Weights of a small transformer language model: 10 layers.
MLP neurons of a small language model. Each row is named by its layer, matrix (down: output weights) and neuron, and shows model dimensions 208-303. Each number is 500 + 40 x the weight over its row's rms, rounded and kept within 0 to 999. Numbers have three digits each. A neuron's up and down rows have the sign that makes its largest values positive.
A block is one neuron, or neurons of one layer that tend to fire together. Before each block is what it responds to, as a language model described it from the Wikipedia text at the highest values.

Description: Name-completing final token
L6.down788:515493555431525499511479445483531523528531437449494426552606483460531524457533446437465490525523463488522499543514535430482425477478446501440542490538436495467506553533508530489547508579374526544492443447526494511470488527480545471533477493418476498447462555485500501472520502507533519516

Description: Common Western surnames
L3.down72:482547498485513514473483437376466505442545493473507547518536491558472509552488505504555556534534539569523540534493519527486485490532485466482493491501528517494447599514542431494539582516500470453487531499481463506481484538485468517513457475493492506444399468535401492467559482587524539511
L3.down229:540483410573476516439469479515445440479537473517503514494488477481522502534590495509509484477481474583452481471515414562486550473518472503516484468520503458502474498461544506442466539485507516499472521485473513454521511488473400552502449433524486577490420473512527523526524516580567455511
L3.down490:486488488478493489499469467459522440439504495499531485479440468515424490502557460544554502536466574542514522407541474563476547496516476513574469467474564503557530553423526434491512527473553473496505490552497498494470468541514504580485480463519526498517435473554490528548504503531481490529
L3.down1294:535536533500448507475481498494482549483572495567463553481507443478548517517485480501542437499522520546421503593517497513500517422485411557439473457472511498520477555495503436533466504533540533519572487479487533446498487547518460519442481464535490522462466528534564537509488493580559460536
L3.down2194:552547528515544480495489516489514563523571478531514484522414476512496531497533552525505510534511518571476474558524519562510567481483409508458465441544467492516504596442511508492536548453550455479547556476509519443468475510521436506483495457533465517526382533504507533504475514555456484500
L3.down2277:515566507507497530457429485450516530535489462535523457445515507482426467557553465555495564481500469529495506532544451539525534551492436502508540527486571513494456476422546482590550502482502522455515468503482510483510501576496454555478491463459441475496425504612474538495482390492531557498
L3.down2278:536452474529485510493497454540443472470528449515522472485419462534484505482510511524531507471491489521492520461502484490500490461507453500494507506481526522543483518489539484535487522507473501500461518484482475490509515554484477547533474496480499495436469477595468499517478482560498497526
L3.down2287:578555581492457528506431508513502532497488449533457532544483506493512523500524489516552457497498542478472489525541545535496538490508408529474444427484519496492460566475506457512468555530538474426519503469564506430504481550482425555475458469511515534424483511484490488527483489565504430533

Description: Year century prefix
L2.down56:491519458432494536435556398541493499465532453549467525553391516532425537512452443517481463480498470544532494471557515572523460467539511483425458496527434501498422558525467461519522487525463490530491579528500467521559494495431470415476524504498500523474471476522511509481471537566450534481
L2.down107:424567441433518487503477537415482475540526518521495484458506502473541502534532467587504466453452431524551449501460474519496503496532479505488467561522513471515548491484512463474551480508448431556482525441492442491479411508498457498453518512582481465518391472549438506466511534479585450543
L2.down243:457522516475429525490567540489465476554519508494477480489484410493531459571504517519493506485460503562443508513478439527599536536491426471446522542585523490488471479574465490496466461494547485557509520512545458501468490504524476409519480505500427505434578449502504578461479568490543481488
L2.down513:533608516437504447519565451529506471504547508507457467519470427506463409578483484520466503503526511437503558437454516433545497477544478534491535510476513491499557493488471502570488559426512488542473496508472514544508544468500476500468450542581473504566481505447504507474479531503508514491
L2.down631:527499577472495528571506497492492589446458489521538527526601557575522420517563444459502423559438483466513441528519472471514551457543526499492503467506488471477499517447469463484498531473443494516527554481528530489521489551538470471466391514482505471535391531570473503567504541493500444598
L2.down1495:498538482531456413420465526492451598499511489513517533377485445577496508514475467561638496496498526411518481466471491562541540521488452508515510535468508508542533483448568493466505465519528444420468525533508511554470502442459578513511554551466488491510555470565455415430532501515562474575
L2.down1691:449519525457469512474497485536440597492525513507497438508495410511504513535427538501541510462412489530508513468509484495611517558534502666500475563502490457496496467512543588560531534498523475512489520481429474552452463479476577514554507537452472502414545474480468547433524580491504533477
L2.down1990:410524466502469482540520447489432474503487514474440458528437426509543528520438509537532511475464526581427507485493496471562533545504466541489477541530428466499507453560534515541559455501543519499463553559444493527601514527497574497495463519471486455459638468522546533404574514456580500546

Description: Team and organization name endings
L3.down286:531499565473498491477440496486502507502523521530553503518526468492414565445503529502516449543494511543497529518520480554572523527461536472510456525521454458447511554514488456485535517486433498503433497546540542464453517515545462574539448554479537471585302478507443545456505482485502462472
L3.down294:477476535516466544515514479492517533490522552509502500462572487510411440455461540536459481473518454532390477507530476461474582543525430465582491501527480458431532530484505509498554515514454513534474472495494496539382498533462490489480520446451480450543424473504429524503489467515438506544
L3.down910:480522432456509474464507494437475545540478468434505461453506527524520483533481407499518492495594431495494513462502545589487520473478545515490487529496525566466443525387524505520469495519556481506481487482435569512517530537463532506479569510531531475536461456563487466500529456510480560503
L3.down1122:526476490512585482413530514504442548478568479481501432479501555578545455551464502481459515468496460548474477551558447567457489606459509435502476480515506540486506521460499462459580461532480594467528497554500508446488505520575474476564471503490549484538434468463503514508470443543514532558
L3.down1223:504515496486501572509519539507554489519487517468540514430515546492473491484452493466497514459454433501528544515489494589434629489524471508580526470463476471415483462539518470557546517535490554509472519470478459459449449534515418500507543530524472500541315505483474517486448474491519492526
L3.down1364:499600584478543479476576527481503487491469513549531434552524528527534531514401493490539460374496445564553466580462487442500524514516507488458421438478516450447478537521488517469455520481485470494590500502505477536491463501539536585570521525515520431535370451495472503470483487517502505502
L3.down1487:469426570405483486557593495496519609454473515484580529497532496503620491488507449601502541450489526586588477557458494563432484441550568485446489489512573536595552501523497467495513581487477478516487496492436431548511443514485498525466473437481481486508418508514454548516515482399509517460
L3.down1564:519560528447517473484536526488448470514480473423488525429492497524529482475497462532518531374557465554529483518504438526546465550478513451445487513449557496397451516450397539454490495529510552445503487507477484495462496518549482547593454481529470486544399501603511509456604523468509490487

Description: Collective head nouns after names
L6.down777:557516507566495473535488517524551509485463572560517509571472484523490531537482546504536456517473494528502460481552517573473455581467508517495528512492441543483494533478478462461495558556525533515506438489563463493485457562433507441529461481456525509522399478493535533485506480540503442490

Description: Modal verbs and infinitive to
L6.down963:501489530423509580492482476500495501451422529485439429501533561482512511483505522521518449450514630403515542449473515503500506479495502492484459441537548576483544472483471540472492548524574470521455565548448488523463520509519465557503507507453481450473552522510448497466553461431530486555

Description: Sentence-opening comparative connectives
L3.down30:497518541506473509536477508493494532557562519460470523491567561532499440548535522489430511558497498528462449532482435507439509492465432499464591450461578482418467495539540433463481556534469563504467440517506492491462351522486422461450562528551478552577515508488473525458468423550391525487
L3.down455:523465550490520527561597499535517520523545452468534480468397476530499460450525547498517486427542502531564517491418510474493481499469510495571486478479444536454509483467434496498428557586436497442509442499449447460522517525425477482514540518496504454531462502485492556404519489454398585521
L3.down806:529534493479549415460525446505449501478522447470480519484467429503475487539492527484472464441469520561493477545481519587508511537514497512508538489466474450438507489497440493527503523565465477479462561479501449419469447537489502474523452473469553567494334494504467448509467524471459502535
L3.down812:505459502491469550520493515407498538457562471497439475493466425538503530466496529498448463526519512538552556520465409533568523468454529470515493481518489498503546492459535419489568499511454489535518523473513390568507528544479479534513465572425476488535393513457479499416502509521461426408
L3.down926:474501573486506530495449523445492501467456539517433493533483490515496455391506469509524438478504512567488478512473533534530450502480516420495510461469521529484537589474460504457537495468481467534567537514545552483523433441578485530451460392462579479529419515510443488445441454415544528491
L3.down1137:460591484447513447431526487439534470558481495539489482493492483585508539509423475463511495543469496516520520480447515578612557441488480464476532503435527519445466506429517493406464536480513472507518496530492550454421482545483462478545489470458478545474392506445489523382457496486538562500
L3.down1199:483490557501463520424496454417542518427592519426544555501502519485489504469468519488541506518518562503514583563403494444541533455552518467428443503529477544508480492491493485508500482469494457492510484488465513460542507540498425530423515483479455472519409558518497470442571528498496521470
L3.down1264:440502497466511490504486542451495472521530536480482446477440488512520491481556437467476477524551519460576502481472494435576493593480446527531507518503514563531468518494513507498458445587452452525426516553486478501557530489528531514560551456512496468471467424516497469457511479548526481487

Description: Paragraph-ending break
L2.down294:447535451452468486533483448499483489469501420474508469539510480480544493446552508467509476459513543505551565489429529484460513477480581458492509518464500476531477431489506484431520541534474521467526538447508477447513477506526507496546485481470489485541393505448503478526508547484539491519
L2.down346:438548465573454528451515448488491477503533492547572472497400472486502450438544578627589551452488492540504511522468543445480515459540491509580468494539483474551478489524487543489497525526548502535486466553518498466436511504526530493532517475517500520533562439527533521490526607493522472519
L2.down524:523507490521549499510552483559502549410463531460455455507519465468537453459476539538601537401554560469419454562515507456502570507526536480561469442496546466504527511486463521529547513489432576473485500514465555536447453423507474429377525514458499487519550528489494577481495423508477462487
L2.down875:582516550543510509486472521510555473540475515507472514554505472436515473490499510511451467452537519425472536425505561507544531519516468472536497493513526524535482409456450549562475531504527566445440458421498485463558557501475513489502475474497532493484442521440525501513537473507380409446
L2.down945:490558495479563535550484461490506453551534444463566551510503511500566468520513475530563509486534532535554483553431470468526478499458465532557499490495543507484485494502459465476478483511545524507567498489546461448458497535469452520500495466536508491525308483512454544533483583465473492480
L2.down955:503468498449489545495467464479517567518516437414551462528486474507541495483462518488484494430504530505576474558477549534477513478549574482506564475432488540515506439489493481484473575501467474480446488494449506489499473498447496467487473538521471454485356476545489491513587566481498474493
L2.down1985:544550485505512440575452503532505564523466438426503456509505527537550486518445589521460420474526529517530498483546484530523515508536508511488535523420545493527498452475443532519541472556558508501513575484509498450501481466502472505540497538535559556564380507502482520477529506546449475480
L2.down2053:472519491510527531486517473517552497522477495519420502499483522412610474488509529520551479464502554488610472432478518526536477574509492558537492451519531522464515480510485497465523594517471491469484531512512542542537568500529417550545572511519472487505362486572489501457519531558479507470

Description: Adverbs before what they modify
L2.down347:423524474483488561531501470444497484417550485487475536510492485544511475493513464464502421628492515548485517489532449539558536466476464507453437511464499554480494489516477455514548490510501423551523517461522490501490541534480473527449515506421448500514358469543470463425475522535473476458
L2.down852:511528444538502544498531486466572502535488573480471512467461506541482476468522490504469484502463476504551507483439432497480519451467571575491511589536482483491569485501449472501534499500558479503577459475519502498531502509544441465481467465510423506506491471545507419441632499499444447430
L2.down1189:506548569525457528494503572434544478543536520542422480544456479559519502482495537435436419510438588533580492417483518476491555439526551541483530497534498529417522545511483410475525447547499485482548503419517505511515542543446378492504565523458461517554320481528485485448593510545527447465
L2.down1234:516488497475504498502530564444538501467530456544456509476499433516525491479514514506503441532455557546519566452442471560517550448479536493526473502498462536505527485503485432482598496559448482531498512438501424529544514573477440502480489553418475486543274476516495488422481548541492484441
L2.down1438:493464396512520534488553587474513472488468509539453533462481477539515516574488469436540508541486522598563548459499527521472538442483491544502486544521477617489540520497516452477617520550511484558510556431543488472551521574496472530529485515459454538568375486543501474425452523603423504498
L2.down1746:471553497499487486506524500433546525449565576467531542510493442560521474462547483512485512551465556583572539466486450479537553447565560552547443487500438541489516516535480410495515475537519470448478513529519501513531498598499390545478489549501510509528295471530506519441494559614447481434
L2.down1915:504511527525443459473512514468482498508505516528472501480514464518587495482515432489512452585468536545539511447484514507460518511514525511447492522521535542473519523500500400438562475572452461464524500490556464537574491555499426549532518571510465514553462485593417473386554582496577461491
L2.down2124:508498490487503495523561491477524481510445497523520504510511504432530521483517488543496474556455421478573607560456526467555502519494467497445456470504525555453551444479537508509502504510460522445517504513551486411514466554479405529555498575475508511486415501415519473484512562490508506437

Description: Year century digits
L3.down323:472509526390479535527496528519438528488473539478519513471472498518482414511440437579487564503490504572562526539496492556473519510557500454541473496458464475487527517545489539467521515427452494583516571485553485482508489527458423495484484507494502439466493469472514503471520613521507503548
L3.down328:474539481450484469514501502514517491457493598488503404513482507494500501553438504617517565450476431511494477487564421474529534509490451509450520547489471438524560541508516541513470530473498442578514525489505556486555447453476511478561484498494535485496419455508499533473540501529530552544
L3.down334:474515570569529531506455578457522582513406508544489432426459522523479505459527504534496463508528500516542496480475485439531492484448461520522457524554533428458464505514521534470495461525517500549460486515495446542528538511524482584530577455462538498505458430521485494480568483538430478441
L3.down477:452568519502491529488495426493549495469518464493518501508459508480499562514423484464465492452436508532471514476607489501520513499574449506510490519461547469528498486486511497486511470484534453494511534541570507522518456501498480508506522513437470409469462473481459546532509504475483501542
L3.down531:466493470463465461516509499532553496477521537473456517472466500455431460542484515486483569535496469502482582391525487553566512487503448517477551545470563535495557539491495556562570545461483454492528500446444552476513471476485522432439457483460430508489466469445564505517442447515428517482
L3.down891:485500527462525531576475568445517518426462553524542469537443530567491524517466484449430464493475505493538401466577503463527542498445457522505474508425488487510479471494532455478462554524480470567513473450440430475587503520552525540501527496524491510486378498448484518504498530522499453548
L3.down1113:456570524527468469557492427476507507482546554593482502468522454513513526549542513499529491510458468519503412425469547559550591467497533456475476502548446522577509510454517545504530595481502482462459468519507502519492501500529487554536512516516538479486431415469461518524599544581540498457
L3.down1437:428487509504467469460563466589434589442560495469537566419450475531525460527451470513475472536504488542511513533463532446461479500509493518450492435466541523440556461557483516504455561517467488521445480495526468567548526539493483535500417524469544429416570513464469508481414533559526539512

Description: Fields of study or activity
L2.down750:502504496551461447477483523453542580514524530542493487465535519502453488476464575468493497549470538413461475546532524574510452498478546492521502492543480501483487488492445405550485527469495505408480506495523539484504466479501512505503514526451555485489464514470576561459516534551472463444
L2.down801:494451525492549512532486450552492509543539452547494518452517590506525443467484566473472460537480507461501575511537484544496466520468456545547524449492504501474487534507466501468474538502570525540488525438467456508534526482492490472449479492516526503483406481492463488490579577516496471441
L2.down1158:486501514467549476480519490503493565519532482493575511463565488466443436501478581445535529497539425462424481528503527557434484504427466471535509517502502516509499487472505544527483501549551496564489496475525492521401476531504563454526552504533473471535283527497490525525554471477454518506
L2.down1167:494547546409507502457479512463521506481482521543473522473442505495530554456526476496471483515455464553541478545485485544568529504541484515526441418486462488530487487460494468480526534512535511497461542493469505477475537504502437473478528440554514532607428566510423456446496492529471546457
L2.down1576:544522511591559506521512531466529514554495547580536462481601498494506472493444587505488456456475504441466499503497507582475536460458464469442509492524504500387483505495508518538514456517540446519561414525464515523417403558531429492530549552530485463491361410475496518460557511505507463519
L2.down1671:541538562529530434523545484475432573436519457460571514473497567520519502511428511470539491475437510529522452471525544544466522495518510477473529497524497441447549474470534470550552468572523499474484508474390554440451515585516462490418538502527465458500470456538493502542441517531479549454
L2.down1975:596419551492532519497536586484511481465458498531508554488518581489418478507479575485436541523566436437537580489447484488443528536444421543481508531517501466481487436423467491509497567513519467546446533451463501438503444472442532450525553456505505546441506499519496497490522463507475529501
L2.down2098:510556519457536451519575499440506570525468538478522544495461511480567503500518532497587529453544408486501525534536526547492555536450424458453460538534511508441467574472491505496541478490554467585513503511431471517443446487504518471479524567490497419533550468508499507491560518507521559509

Description: Personal surnames
L2.down275:542499514510450524473499468494488444450523473525503511457473471528511508530511490574538491547503491513433510516500488541479582476542402538495480462502534467536450528498486455496527534511549532530472503516493536451453486495515395563500460422455447535469395462571486506578519472563545475493
L2.down357:474517490433449550523478436492469499435544478497554547453466473522530518539525472549523442543458548575499467559528442548553582464505394463550512480510528544502468591453488444444500517530519488469507498554495500469524479590505434550450457461518488521483329498529426483581525497492498485508
L2.down842:537471474440445535506493471500495539447527519561443516487481415483543526571461520465540421520480603518576550527495483444486532476482423492449465498524501533514514550447466444461524541515543505443526537442598481517538509540439502489466507483539535476456426527543513445456542464536614471546
L2.down944:528511532535480529497469476472472490422533440551470459460545491536518557543555542591566525536495528502505503433552494540500600471480454540503447495490573476450492530458572447393554530500493448454472532539502535517503462512494491573525474433544465507441433501529469525545530489580533461547
L2.down1197:497539523487479523497474442511464485466501491482517507479488493467517515550492487554511468494450502570494521557520453488484577435498401511474454474476488493517477581419540454500527503490493540489444540507513485449497484549515462531529481448502474477483385498577462519531538485550509487584
L2.down1293:530469568532424499463493450502474498457512518496565546546545522555527537465513502513517451413451566508471510518474501480496552449522474488459452450469522498472515525430532410448471523506529445468504488486507515504437399514482507601456458458476520484473325440517462494506514496523527444518
L2.down1326:547424561489488484548417489558442474480570485523541476489532444539490485576491526502488505483458606482480520497527485480456527467521485471478497478406513491549543552457526446485449509526479478503530482469509486415461457520485482571456494484439536557436522484489528499533518492535524463472
L2.down1613:553499512504453490483484475438439497470530472503558508507513518516553512513495527545574473529510516531431513558504507529443532435509402529487458439430515465556466580485494447432472541536526470483471520490524486443504487529523463567448466482506469491420391480522481526543485499541595478490